Part of a small language model's weights.
Size: 11 layers, width 224, 4 heads of 64, MLP 448 SwiGLU, vocabulary 694, 6.18M parameters.
MLP neurons of a small language model. Each row is named by its layer, matrix (gate and up: input weights; down: output weights) and neuron, and shows model dimensions 32-223. Each number is 128 + 32 x the weight over its row's rms, rounded and kept within 0 to 255. Numbers have three digits each. A neuron's up and down rows have the sign that makes its largest values positive.
After each neuron's rows, "fires on" lists the tokens most often at its 100 highest values on Wikipedia text that the model never trained on. A number after a token or word is its count.

L6.gate250:099137070129158143178129081086127120055110103138166115149180106123175138085168178141132110148115104114127160161153115120160174140082147074180139129120071117178114116144123160146133139128105181178117170132088136158127203177142138127126132188111150143138109116130112098072158141128123131095116107185172171055102109115132110118080119115132075123121099138183107149160121111103060075109110140162182098157157128126174155107094147121146210150179125074093152116109090075101121141105191122094143116163131135114126105107069139163189093122142078098132044162132133104123073159140164157104
L6.up250:038120094125157112166142076149244132076102142147186121131135078131185149136107122121150129128092133141131132204106114108224177108166117109162112180154115137148166164101083172103113145109100142139096089131073141150112166158114165140093120200134146098158112121131087166159118138118147134135096101194152129105159140137099146106094127121129106141103130156128166130148180095159121125134169166130122150113170108163186155110110150096122172109209161097109178107119073129122128195115173110127149191139132139125120062046125129150169105117132086144175089187178129131111099127184149118115
L6.down250:111121135122135145141125144132175136107169097159187156150128125114144124153139144077128132127103064137143089109107077115184177052130183076161144105090151138117090142087103165121095146136125179081165160145105134113138149081107135159094155118122139122134064102127119166087142091126178019123126163127114131145127102165107116182078122098125116150131115166200112113086146137101161151144141138122084129128105111116160126128084143102148166138164120124092143193085119120143149166108132160096104132149172112163120140077128161101143161121146056123142000231136098190154124145115176122143
fires on: ".\n\n" 88, "\n\n" 9

L6.gate379:130118099098135146177146167145189109093071155191133140127163134149172142121124144132121160134076170158076084140075150142166134092119119123160094202139088171165175080149116130150126143106089169142139074117086114117155085204137099133141056168138141145119119133159107125123102102118104097141093065191148136124096126093125077136161132150048164108125133174108164160122139116122078117134110158191155164145148127117151120096077150131169142122178192146206117163117129142118186112129152095091121189141123103113126126079115133164146105034135144161165045072166114103091105123153164156141
L6.up379:126098112131154182174103152113169100133067112169168166150159132092110111136167098144085155113083092103154088201121145144145112074117141144145098176132119122171123129143063137138087130089084202136081117123062110105115120152135062160128136167118126082155069116152100139098134157114123148109093090164198150107120070069059085065116128137151129170195074137148118129115105170153121074119067163172129107180129131100149094136077086166156160163178142120177131133051083114107096112134105143101072133104084132073164155107106104132123149141122134140124121066140111143143069096131122113092
L6.down379:111128164052202143068124110128178149132124161168123115086137185157140153088171145119094146092102138156064138173103164090190132098167103110069160167143073152134171109119121149127176139130078109156120153104126095174141142113086140122143100118088105122157139098094113129132101092117132069138116126198107138135060153082076147155178128152161140103115157122188152190088092064112122083111125104128111142117144153141127142137076148045134131115163084186132122209090129181158151097131156082128085117081176149080147116084130148137147127123178203095119025161113172181101122114149157152185
fires on: ".\n\n" 62, "\n\n" 23, "\"" 8

L6.gate17:132109115124158158152173137127157103045101070120165183140149107173172146105191150150074184169120145160175090187092110099209124144109115107170170140107136156171154124109140180108171117136110165166111125108149115120214135115106153129111134182093140127130135123139127151102170111142148139130148082152113128109092139120120071118119123090183131165163131157152139171096063196092065115145105113110155155112148130121144092196095145128163156083174166151085175142127086122098138178070168158131164155127134094118114133104090132150150167176148120121159063104151196113092133145176139158117
L6.up17:154114140097144167147157106123164143042118132185149106105164116151160132167152084135148139096133136128127112183098157078218109112152154082170113164138074069188141126119142120086140110096129232143067122089059096118139075119158180142102143128118130138108154134174080128150098133110142118100149091195121078082133145101077082170131165089187118105114153158204144148148143143172106078117115139112134173120193114112193146122114128112148195123202169121093082102089114123101148164100163110091158137156133108124142135109103140164134096167159113180133109119134141112042104142172191130108
L6.down17:127087108122151140124153143124137101133169109119132190216174126145184176115156135093141161142168137176144155161080159080175117111174160096124099133128070102107119088117162098132137128085128168149121122129103124101132153134091138112106129081124071081135135196158116176123096134116128078135185074189115103076110159118092096158139170082079149169175112089246148132140115105136118101158136128108158119118123099140117150116137151095132182129127155121076106142093122165107111088125156114083129166119168156107120113100109181103145191132172098135153000119161101201144107102139121114147
fires on: ".\n\n" 85, "\n\n" 15

L5.gate73:085145116099156086049083112165132107170060172131144088126105133169114161104134094208140113142148122112158075126108110137108120068156119138141097176157095104062139109064145120112178120196106098133109097135102136138167157137147128111157077085104080149163183080150141095119104120104069123137151122092160093116104102075099124102051053131131197153111101142124150144158138124131142127168179096146139139148197083124190129120162148144173106157143124168102112124106157155093117144150073163160154121119096158107144161172119103139100190066077189155090130138175148174145105104156142176180
L5.up73:116076157101139054123077104101141117105146096078103080126168123160130147122128111098117106167136103147189119166118114109140146101131087124139136158077078083101170143134098218128094106128119164132135150161191079142096114129131167149103118116089148102064147073124146091118124161122156122080128139154126145135104156156111138180087127118160111118114138132156129109128120123120069152166089137115128107121214094104099107083210133101050088057073122130077118162064096179171133122083094101144111144176068101130142173121130170121091144156113140154143181119068129198148108090083148115127
L5.down73:151101083202056122071148208133154164093079127162088167114173161149045098134095188141150130163107120112080109084152145145124117096112101105141143103122130151196075113095170106142086134164169125116190126153113129104097169149115150111115181221123122091148090118137111137165070168140157077116100109079128059148181103090150130130188169136141129126154121119167161060157155124105089151111140103113137110110080082142139097178105128157151138068109109100166120099173146092084131127116128102146142178117210143156150131142138073112129116172132129110144172127167118130139150117127060115121
fires on: "he" 26, "le" 12, "ter" 6, "od" 6, "own" 6, "in" 5

L6.gate130:129145172133165140163124053111121148105086126198178070166138090183145119157168154089113147198162126132154079125148199162160156096125184110174072142116106103121132162101140124109191174084165138159086117118060138118157085160119163173099150127149058082116117076114115096140140168168129085134085136156189105075140146114128089132102116131130158171115152145174066184098126141159119094149131123151089119144129146096190113073095131109140128145136139157075119131093107100076095156153125139128200119177172147121098127103175084150177135138155096112088063093148154101099091141142133116129
L6.up130:170130164139192172136160116110189061151093071118186125135153116107157070129128140082123113108080162130161144213117136112109094057123117159133115122094098115153161191144085164132126147134110101085154090196147096116121116159142196121123121128093112104162152123136130187157156130127207128129120138215184145062132105097123079138112218134132149137122118123158145121124123107125095074073130150125210135081150116147135169147073133095163172163199138110110167173161129105140130140166158131123129112189127103116141145113150111106113128118117098090127080132168163126157144154152111135129
L6.down130:096126107145132148139135124173079139117075175172118120190104166157126181130144160160116113151158151174107136133130136126191108166158125092093099141147127116153111146077155100090144109052106109157104140089075134143142138150130124127179158112112087153094069130108086159127111177112104120133086148088130151093109115133115131139143092126128107096146152114145102149118113141177165072191136151149145132169126102064122143137104114116143150214086097118081121204069164170105121153149106159125143122132109183080026143134183117121154155140153099175143000116152135192143074099139118111137
fires on: ".\n\n" 52, "\n\n" 25, "|" 18

L7.gate136:107101152166155114144150116139123127117106120094120165082082126182165124151157162055124127116104145147187100204158087130156132135163098077105189132101183165167137127159161127181102127153110084166179138114158168134075083113129157095124118133196126158127132120082153184123076139108146110120132115072159133141110110127151139159155150090090128149116131152074118128081072127149123090141180141133205171154141178171129132126130131093123082103107139170135160121125132095108145128126114160118126149084054154201122185163094125114135112090111118123174121149180145162094177069141114079186
L7.up136:079142142138141133129089122146182113072108127141082149100138149092107117125194093109088117150116164131111115128158142107129153101129059135157159074100114124107118133060171180126117071146104151130119151052094187112155071143177161125142101098113167173150121117119105085206093115114139156099109183104100118161131146149152110078175123097104138097090098104119096134135115189162139122185121091065124118130129130130139148164107156092115117074164123095080168137095051088099114119123076159159155087142107152156147076162119132141126166157134146143147113163170081088091152138114062090071
L7.down136:073119140109140142188106120144091146078117140139136153147117089116082084172146176132115155120103111148102071144148089120110132156100110147146095155122168137114129099159101082123132166173104138162196139134192129067089150107140137145124100105121116162189097124143108074137145093130096125093208167184175081126113135150070157140150140118115129105108119107099145071136126154105158133127182098100160119085144130148122104131195131135106201132131089128134140147174111065090080140204151191187121170081140094200107141097104083074125184122142113119123055114129159143144107155112110102150
fires on: "an" 25, "c" 21, "ic" 14, "oc" 13, "ric" 10, "od" 4

L7.gate92:151143108126167170118101156113096096163143052172139089117147137183117178090108147119150127179136146178122136140135125109139154123160163092116189147189073104142133115146147097179106093130087067102090124107089105132138106157112179169119064122144145083168124165136168075154090145187097108132111057100109119115136192149137050105096144094115145125124093125062116204087136102119170107221142158194154135081147128174131108142138117098107128115154132127119168084130166115147141076148066170091145102171087138111149135088133139203132109119097114105109159131146177161090184096134176107145
L7.up92:087162143129155116165131112138089156076119139129155131125106148132103177131156162124203202082104140047164100152113138132121113129064162121158141119192118143088160098145127100159118104164122123178148121088122131156157137116194132201076124185141124104137136088136159121130141145118132098150123120112110093152112128159125148153171117158143123137155121075121082119126101123152124209113161141100117135173130110132146120176124070130116135081122068161134140000158117121142157123094156160104109179083166114210098128127185044143116141085169152203126095191154131167075099091143116146138
L7.down92:129119085144117147139086119162120128060104079126075145096131090145133119084073120127134084147163053174086125140137129157128107146131146127126104163119120102130143105130128133142122181136135136106108138106141154114141153112124067083080114101067138092135103176103126175145067073134111179147198174154172168152178128152118064109112107044131127169134147116159141097113124103123142132144141168127134099189081110164086149147073109098168200094130133138126108091109096133152106165160079128095201108166156244138137112146160119113128074180148100128091184189087087161139182111167126129174
fires on: "if" 40, "eb" 19, " b" 16, "od" 7, " B" 5

L5.gate152:079106055156101131136187104129135078099050149182211129159099134134158112147126105184120174130141124095090099179099185118117142114087114058123156152100095142140078133056087167134117164111122199166133081182098112081203122121166120133160142179108103115166132156103079102115175134133150079121131090160134127150152174172129092118129183093125087127101115075166072118154168144134098060134124157151132166131164133119097122101128098105149116108142158126113180170103112082111137136118108146112137147160141101097119137047100131124080141117173098094100044125136091110068116075165154133165
L5.up152:074114098101132155128202187147148105151112140180088139185128103132183118121150121124137166126112158116127142142106110148162110125130168119118183117096117164176092164056081213144127160139140125099163058136139141084130113144061097089189101161133141163182078134079145119116118110075163076096161109138180118127188126156085080152123124120121139128104141099204106108142138166098123070152120092118153084133147156190129141090082153054143111110146138131114111142165113098112112218083142119145067098151138145111132092086134119109200125141129114114147106142114134204106124180166155118137
L5.down152:134095106114144163130123131157132096020177080144184158176122177098124111125151124100198107109104083156138100170100104119199162105119169140141091164094136131128157142147143137136103117069097152115120147104117136113178146154146148131118093150108103154158120107178076164067117070093102097128124150220163140065072129172137076124105117093120168139147135156146100138174145124164062087155107121106096127102123147111132160192085134121130175139177133140077177153064104141124145117094132183099163157140137128114133107144125096133143232155135094175153012137144142174139107132119154184104
fires on: ".\n\n" 59, "\n\n" 29, "-" 11

L7.gate401:153127079090119114201079092101123081107145081161138122178136181095095082159130099075161097139093202076148104159062119103164150157146163111055070179091151102160096119118079102172121100142174111147135184130139099091129105161131147153093106128183119100143081138094175121129101120142149111150136169190140170155150072179082126139127175140139100159079152101132146091170120135117181062153178119105196153112093056163131103145112160148128094140119130089093126169174154171112152152143181122115092146112093102054118109152147103142101139178149120160141144096115091101107149143111105088162
L7.up401:121148078112090198078124113107146135121115122120110148134166156136111130213132118187114140136117150124120137098106128081117148075205120124127163161119105092109169077086134123063090131159120114125098132159123084064141172136146106116145185146115169099139136155082182134097120072173119139133128198104151033138156143122170136136121142160129226073157101161056174159131123138134153132097083117109100137089151110101108089084147143112062088164116159084075118095084093113121126146146149120107133088102121141153156131094138133149117117118123097148158096075101113173060081147194066160150
L7.down401:104130124119171137103211128110091114125088132079198143186105146115111092091162105172127133145136176081138158117107146172131146144195127159064140151106132147146107163081099144189125107144107066127167233113120151095135088155137084087142099139117159098116118119085122089111114116102160120145097061117159078150136137122131157147187121137123174161168092129098191106153135147158087100136101102139163113108179090109122145108104134119150125150133157143151103125133137140063112116130125136171154186065104171116146168094134110080136175154047123099114102058103155118122119143057138203129
fires on: "f" 36, "ic" 23, "op" 9, "g" 7

L7.gate389:130086079068117083181085135108166094120155128037136133153152163178108174158201175129126119095145083122119126171138117114131071121106098102123087121155131079103185140128167118132149125182128088129157199164126080095139120116132124123144078161133216132086119130128169141163137159117111158101108082143160090138111170066135116118089040139170107137112155122106148124136100166121131140110130130170114091116123151119086138184175114154138149114137142149196185124154140164171147123107113132175155125189131116155172112124118132107077181105192181132122144102154177115173114135200175125110
L7.up389:110183141152117088112156099139156077113106091112180178109122119098116087108153135149116078157063082135140184133129120172168144125120137128136178120116132180103161171141079133155159106059150108132141117198162141135126141137157129114184128221074103119155130105094081170133178114171100140144138131104141071132084155186141129107148106101168148142147136146191127126144132159176189112121086149194118155135126150128109142185100134116142109073146142112159138111093179200142059166155069121142125129148168112065104175098174113161137078093128121148110035140119164076106127127130084129107
L7.down389:130135155148174116033112113135128127147116109114185144074185148134130069055129113134098118134188123131150081152074121116138135141165184151146145137157128136092161128103125211186115112139096123138096121113096115184073072115187072110133133094128156132154125093049125083160113168138103146102116143184109098113108099128169128139095146065144176119139125107131111137126139115159113094105140108133082117183116096128115145095113131120123166186167113170068121099115067150131184131110119149155114127156089106115112108081123149111150119172166159152070099171117089130157159168083116135144
fires on: "all" 18, "A" 13, "L" 11, "ion" 8, "ive" 7, " Le" 7

L7.gate347:089114150091144118094117111147147143119184122127150118094107089168120092096138100131069146138163098177148116165128146165122126143134088168092130108127129064173135172138112123159080109110085135142114085065157146145223113105104162125151129130133067118103108106097104145094127114176058093193128091165166145082121147184186150162139154160135171165122117111132177121095134109131127103098143109057148212114035178135141135068091129040128191151088148107102152165143173091190158148150130162120118187122112157122116114097073133172129089073167113162165094109132071131121120194158131140135
L7.up347:131131123104055143108126101170069131153173138095111097134113161176111157075107146183156055053110105121143119167155126203131114135157135132137082156134104093165117132138139145167083084096174157166106143080127123124160111109127093098111169130140170176125093103072116067155136132147114108162117070123150105183132214079168139162094150149118127104116166105134117156103151173188145087095096150104131172084103179088105093178087129104160139111106155133184113117131122115127116111151205099067101135155119116202135130167117103113163115109190133074100146123127142084122109149157134170075
L7.down347:130093144083159098167098115130112140098126166145145082107133118117103159116140139097140154116125091099206157161108148111121141157156148120112130103132088146144053138122120109108153168111087095132059083189118109145173133110094144122165104109101211104124189141074168110065090129138105140106193131123154085113095151149084141117145087165155100167172080114162162131137140144110144148161061145062115118159167149159135106101155180164100189121116152195130093146126142148158130147160157096168131078172104119100120132060145125159162083128113130124086082073137188089178084110124055098138
fires on: "es" 27, "ies" 22, "s" 12, "ions" 11, "ers" 7, "ts" 5

L7.gate25:127162151144123135101067138106147164101127152138138184189176095106083130143100145066119029128131117129122127066122131107162088127136127123137073111140122136207159174114132110145133148073178107113114183099065102091140095173153141087154101121158167093098153231171145168091107104098115109101045125121146145119111122117156120145101138185183116145125116097082175088153137101135135134122166133121164113141130148123090113101066134098137146125124178101109123085126057109127105176208128128115091162153132125117145063074084069147200142158165133119105213166114109101103099100090114126076
L7.up25:167106103127073155112139175126165128063100143129075127106136140117147114117165142160216097124089121154138073140146202114164142149132140050103106110117209148132147140165059119145117156160194153116194167119130087143191084163105094093117167095121166096115119216144097072205136168103200117135116131122147133172104124152127158067088049107129143145150141145150144086133128104105142087182165100124162075144126152069133141107107110144114081096188128155104151133137098111099121064139193116168121113167171175103132166134087139147083085114172148155172112135123155113116109132136087117105
L7.down25:191083054039104185115132163194111188079119132122111152063111124111090106155153086148129131089115110147070133122153088097141166171078112093132141127119164131113119143159134141143111145096109167172085090184167145098107096168165176114175126128119121167155117066155109175164134107139068116147153131158133175088145082157117086118123123148120106129173128086098168121147149131117135116115120106060142128096103128141075137120116109105119142143176119090193145142170168151158111112098153057115085154102091094141055119123117123101111088169168083114098102070060126117116178089140112161079
fires on: "est" 23, " pl" 13, " r" 12, "at" 5, "t" 5

L6.gate208:088104151076126095162049160065109104134157151112182136125188144095151115118170158121128126140169091132053158114181146138166114136083106114112110157107128128135078096106164144128165151152059157160132166123120115136133130106116103123185102130123178094107079151098150197123125173147158113121149080113146155104101143182113156144120168099161164181096094100128112092098082130115112107159048141127157157101153189101123158147127181114067133122090162165082113150168102171187107169120151130093173112140175136160018151102119098148140127129093134174167143090184125128138167108113108110125
L6.up208:146182132143138118073037157166157114119152115117111103141141102115116102164097141138140172128161129162119186137069086096142152098147105111160175114166099166112157082133084151125152162092131139088120127122100100147123100143096137146147095109148176103111127155107150082100137148089143064151089052101124112068175179156129165191122138139118102182082106155169101127126094089140107129142099127163116136101114159102135158105088186054127110101088178135158166133109139141097064178131120137161120116185079136038067089140150103109113166144174202116141152159169088096107188100111103180122
L6.down208:148094106144132143160124137086096152126127122171145138092150149155087178190184060095104122121143163080113084098033111142122185101109162109160184213118142092122151216151156108087129112101068134087108079134135148136140081153167131159159106180074093134107091154088115073107087103090091131092143167111142082147098113117169120161109106172121101151145167162151089121109096128143171137129101155113087165107155102158139168171142117123183142137151110163146167074109105182069145125084127071187158132110110057127143118108118127182106135145124164110078157207088075188121148140069101100102
fires on: "all" 14, " pl" 12, "ion" 11, "B" 8, "y" 7

L5.gate173:099242067155086165091156151127142173099153098057165114102150150148174133134134160140125138105164133094140134150139115081142092119130127160150078103138188107097132148160137066118116104149118120094113094121095096114173147172128106124119164171077143124126152138069091135107107121176084150155099143156126117105062123106107114183123129114171172125141148147150078117175096129136190125152123131083158172122125115099099167137094096162079118135073116113121154137117167157148129138176147090124109188105166100101056134096163159150089067090116172084079157130118169070177048080154112104120
L5.up173:148145119136139147142150093104143211135082091151076101152109127107109187194115086195168112109136119137173077178146061183130145144134188140115103155082113090131113137110177100169173149071173151135115102173080069146119147132088125118131147139172101113144117111101110149171107096136088130177110130109131103179223108110205152095153129083121114213201158111121167117140081201166135102184091200151134152116126175063109130115112167086150119117085125108141128174128150100090100129099127127135110132091100178149115119131158139118093136134130091186120107177105117134086108103100124115147
L5.down173:113130162051110124079149176134147158116088163150089202113107158117110131122106082127110086183125122109132147097092138125119143117159135161155147169127164162126138098179108142073083115083123135177132103140137181158109133222134121129145109117127194144076164132034108098171109136182138129128112169072156134057120154172140105121127107164137076199125126119158128119094142161111063113097134087103102127166148145165161098114146101129125174079143131108124153136164094130133072102107144164139185090111164148155174190136100122127145113094097169154164130093130141161115086118114156135178
fires on: "ag" 24, "k" 14, "es" 10, "ers" 10

L6.gate162:106173115100120117092082180178099181131145148116098138147168091103147104163141164148084137145131120123152163166132099148146089110112140101149218097050115162147167147083117087162175139104207128098102142176073125128161127160161130086118114075109103132159151118138097152119111144128088108101127085131140085173085146144120161084113123191189162160121145120054090141143113157097106076168169090103138107082185096129110105140141175147193138159079143112111128142108101108130090129149148098144161122047096123101141122173138146203121097118132072114131139172126162157134161102141189131077
L6.up162:129127166153200109174132133103133087137094128106087144127153123122133161152171102140136148050114117141143091146142123124136087149151074103099154085156109087057103089133127172186108109132088139115193145121098152086160136126143151094087087084148147109179149122095170164162158130132108098082131084126074132106134153072072121086095191197137100086154146113106160124129196132097151088184089111075133144107117096069148141141127146159088083162137100125144063167092116131208157117168143113077107141169056090070117088135154096149185129132106097164125111154148106126134182174195189102180
L6.down162:111134124129144130194155136079090105124188137168151104036088082090066126136130123110172148110157118137052146089094090109121120118111180174129160118154126167179076143124093113138125118128077148126115115053127157161128169099143149080098132137181091155148154118136140079073132126165126180150054171151087067126158156162143121158174151069118137148048124111175063112109105163167122118081162133162149107126087113145185150100085191127110098133131081105157164122146129151112074116129128092137115117134156116180106103090184124078156137113125111181090110055119113121089111056119104140121
fires on: "over" 22, "art" 17, "ur" 17, "er" 15, "ud" 11, "ri" 5

L6.gate420:204162124110111119103172099097097113125068130095146131159152153147144124098179135120111112149102128109149109195138097087168133115081096100138141087096168141070093087160128134177148156205129164126092172088141151082124142088145118108191108188132095106079161126199099123133132139145086136154170087147128104129132198136107091163141102097138137105153172158159153139080167082107144152171122120119161098147146092107080081122111097161099140120112194151151146147151119077184148167112112094171097085149170086139113151165153096179133129145158064079126166177133137123068100210051171117208
L6.up420:181120163129149129113119154109107146088115054109161149153111141167122175092099173146113150175082090131165089172103134129097104056114092150121134165084151205138122120133182100121168157106098168193135129153086144110140117187134149092150141175084144170120189139118135165139135179118126120114154133138122109117180174135140118123182133127114108068138120196201134125102120109078134102100135136088117163110090122140091200090139133132104082110118171140147135173112072097196164102149143117102117100098190198129128159126101136106101175161140118072108173090121180125068141165078157176171
L6.down420:188071092139101148126151149176124121126115151102139148094102106166164135149164107103159114133200161138093181170045161099129128074169047113081088087173088120118105076152082142153165082161087119164123060148059085105164079169085114119109115138095149138082077147130160118116146152171143130149119142130113130132097167103138182122104135153096137107040131183150099149034143137133135101113103156081128112094166102124153140193127113109150109085153132127139132140107079158109173156084131075115119122109148154065083112083124098133110141105128123071081113127108123124167094108067100081145
fires on: "ent" 27, " =\n\n" 22, "C" 11, "b" 11, "ens" 9

L7.gate101:081100126156110129177120077123119163144129141065149181107121150087093169155095089120157113092094091066104097121131082123141213098148114136095099104094175100116133154084074126144138065105122140189087174147168089141090058113139173121078117093177151159109103154113130100171106125090121134166110143057170113089138143209184091128119086151151122116112120114077122113161100155119145089134185096070178139122126132165128153165096077113150164186084155132076130184117145134141094106176175129129092148122098146139139126134151131124145164171126067148165111081164125096132145100158108080163
L7.up101:199129145136123106157114145085153072193116085158153181055170119116167107153141112127189118137110079198113109142099107108157125124110101170144088100167125154146085154125161158077115122109156054123169125073110090088171120128104113155181139132105156113191108128176148154158153094138107094150108141095153052137091217111155129116153151203134098092167118164148091121161093105146133190155107094113044127137073091125115175112114146157183083178178087108124190144141130088129105137166156110079156125168156183122095122093147175120125125111099101098053103136101110140070136154142134096105
L7.down101:158132113102048137145131095084112153074150127157098169116133148164092156134184156076120138142181154128157156088137134045127082116042117063127116085182143140117089122132120109112097188164138107137151161162113163168154144151153211125128098111164189133110105074073101144118054129184148151113167152139098146134108098098176122149121147127173135114180106155111137131120114133088165173131206059153163129126135136134091124191125138149094086131119133098154094113095159133152122124136125147105081076126076174196110116089094159085132100064151126160151125189144094203139141152081144139108
fires on: "oc" 25, "ic" 14, " \"" 13, "op" 8, "ric" 7, "ee" 4

L6.gate276:123082163130178144118106160123110101113113095109100177199131131120143118145098098099088116128114086127131069089109137136089159162141136087132123105147142170124180125163131127165113212119149147109179146171075172165092100190212115118141093155105163104062194142071164127073167108158122082163139113142134160197076158112155151074089103137124145126123146136088111107108086158050155099137124136083075126150088080115129131136083076140113125096130104165088170107146116125135162121123102163100112165132131205139121113210134119162153143171127148084142158122160094180097163139100097136099
L6.up276:150131073102177145133138171128141153104156145064202137160176092095110100123119123123134165135188156150120098112115177128127123140107129140118209075158155132159156142169103139168151126085144179151136116100156196080185072184115087140151112118057149098054061072059179104135149085136179133120107132155148178140131066104120097172071124108109102110119128114109114080147116161091120095136093081150120125094087144157063123122159156125098086085095159103108109112104142150165141072121138137128192127160136114153130129195152151162184127146167163105142124125124121138112170139075068104130
L6.down276:194127147122079109111160162098154100142086180171131116155115140120068153170150142150182122110076125147115120093136122108087150165189192132095112157181138094092199100105126149171122056136175138114120053123090131111165166147139143141167142115156103165126130168192131162173162085133125115172166161108077103125123151075107152057122156120148141196090170137097126157153187114154133161108105144052129164122129199138097124105123112116130137122124132102083169087094154123056130229103103146089162136122113133128090141139148163103149096185106086123097160050109155124138107117123125169134
fires on: "pl" 22, "o" 19, " pl" 18, "c" 12, "l" 7, "t" 6

L6.gate117:129097148119213148125125125072076065162065102112125070115142096162134138127146158129120121129066138185087113067134168118136189113133134134113090162118114132164107126151129106187193118115144098116149169114106106121120077116137165102104091123157146112117117097151159114119160136105146155131145078081122105121103105115118159152138088182137164145164127213116113191108100185064149104179182113129133189149155118144160140184133103116097135091123129103111155117076102105142165142110190106151110093168054111149150214090124085101161088139136140140102093157110142120096100123152094100161
L6.up117:105108064125142169162147107119116072158148148104075101123132178096170154079219140140129142159093105115162081091179174101113127121146121229131132164138126156133109132123146140122123098059177083174135084091096187134198114112158110106131107123170126131097166147162164190056135155124149146161066142145127116115122119165150162091174085142141081181133140192115228154134104064099109171128153143123078134091176107161146104109148109188129131161077177134091090104125103107105119140156131102191143112159139107134159135148127126118143144092122128147104124113092193154101167095165139112127
L6.down117:155097095180099130137099160125133110064094138035123145128135076106169108218093130112128120109169149099124117108063109127150138082129147129179118126092071094098168058119109184088115149160120159155101089113165108098162120125124129141176103167073113132131124155112167127181135088115153137098122154084111103144168038130120129184137126066139201159131113103175108156106146127139131073141092059156134132101121190096093172175107145111161080142133141121095100087151139112150094151148130121077168131119132131119166125141149150120120167166115139153177081144211155155104133103149148160136
fires on: "eb" 20, "b" 17, "od" 16, "an" 8, "ob" 7, "h" 6

L5.gate326:102192158116120145108110102078106068130112112150126081069146094133128062104151101055136179141179145174146157112160104151154081116139105130142145176095102175136116098125121161067149136127102157173129067098138164165097113106158145144132099133134060103173149154138141138141122127120099123141149107191107109145121151123160078157108127127123099089107141173096140174113093133067034098169101174126111181146162098157106159147171175175085162130140134136048130117112176075103116142034110140137087126127078128134081125096104179088131135159074115141053180099111127186124134079206130132166
L5.up326:125094119067153143165143143057102148128196143101078145115118148155147176111147173112153084124160083165142078120124105175153100232129129115144056100091091169103079188101156112105111096124124134078118082125104098162116167148133125181105127125137095094131135158063216163064136083124130130145090108094106100126147125117095149130111090101153108077089109136141157162140119124099117149119169127148179118116104146086169103102181088085106141126095122108099169086090157102139150185160081088160170088147141085130159124145193071146115083105114145127161076096115145165156175168110071147143
L5.down326:094137119108136130078103110170119125106147059171109165144194127069191143158167182151168062033147107106152097156126128106134127160124123088161180101146171095113154178180101161147121083085079131153159107171103144158099131126119145093123111169168148164126101116140123182126098096132143180092109176110076135153136090177140128079100139170058129125147137102154067145117133079104088136117108131144110129119118107189145164118159119095137172141139071109114118090138138156142147153116126134051123088159139146131175086137193153075099094096137102147136162122093114144176169112189077097139
fires on: " |" 62, "b" 14, " " 5, "od" 4

L2.gate278:097133107095133140166180131084110120128098154141191117139157197177155170077094112110126145090179101117147051138095165185142151098174109151135091066137110107172171112117117150148083124076100097131072144146120136143175083089125104079138142126106084114112107131140091124121170101114157122110083094095097118108095135212122083145039150122064152147105087153097132113133076157140128106145136150106183078178112118077183108112166157133109067138117104120116135162099087125120155117154173136076117066113114193129145124163181153103106126128095151185111122077070128072066128143114126087164
L2.up278:119150054144135179089099158166053082101158082184103086123093125160104175192120164147178131162166060171141151171133141139160151212153149120122150160129169096179092111112132115083092150177105173128144181138111166182134083095137111135071104104170135149190127103057132102113090138145159146112139139085137138134115128112149093111076137107114130067135181139125136181118103129112167153153171066085120086115104073134143137107112122124153123116129175104126129085138208112140103138096135129065105101102100166143125107119118143188127153153099101140101155119092137177130139097105126068176
L2.down278:122080098109134163150099151076093083093126070127151140178150141079138132145096183146204112166088101163089141147158083095169116124152135098145114139093182146099110053095156127068130121180148186119166165103127177126140114117172125133097075154161139150140140107137171165148123143191099074129130111068153159127182100142114144136148135085161053166120162126096132194152181106139121169154094182128129182111172133132183129138088143103064136092136134136149140112116185129130179151117173107128070118138153141077149173145119145207102162128128129101080162162126108194151097170124084133189
fires on: "og" 35, "ber" 25, "er" 20, "ag" 12, "od" 5

L5.gate266:143191059121082092128148130125095118169112144109152121111112119108138141128140050163095163087100137131074129159130141164155099136115120128161172086104100087143135124118139085111127122132133118123132188087109151104129133149133090116192184125097124166120069141143133196104167043150125104137135158138127143104154124162081180137132142168170176128119146090128143132082144079136193139091096126070118120092155083151119141130084136117082099108158154119120097106128161112157132085182143160141192094104111127148096109104115170153075181204141143151149170109090140144080114169084074184152
L5.up266:143120100098165134118159126149146184106144150085178122151076102161048123112114123115106141076088128156171091083126146150172077147164126111144111116145139077108125108117140091183142149119120143096153166134116139075130155102145085144137121192116140137168153157140128112156150106116083112143153060189078145121189107195054112113191096165163168153129150211199099171119153117096175132113167147107171108102122150167128136131102179143151108159137111048123122161157091136124164059126106140087139104109129169106180114168153143180135102159093124139193083171136140043158193079096116124078
L5.down266:172151146099120121113110107077135136089080120114170133086145115098108117112125127099123103075125158112116127109126137168115099090156131056118139117152102147157129105125116135108137163152112203145075133073141137095110136216119069098148174073096105177092048135138144102142101078092093127141164050075147089093154082094138122130164123125103104148112080152119072110126157096115185136125129132124174173128189066133094105139103187110171145125138140154158096225063081094170164119109125093204104132108122099162141105129141120129114085135145118163126112075167104126148140136130121087100
fires on: "ent" 65, "ens" 10, "orn" 8, "|---|---" 4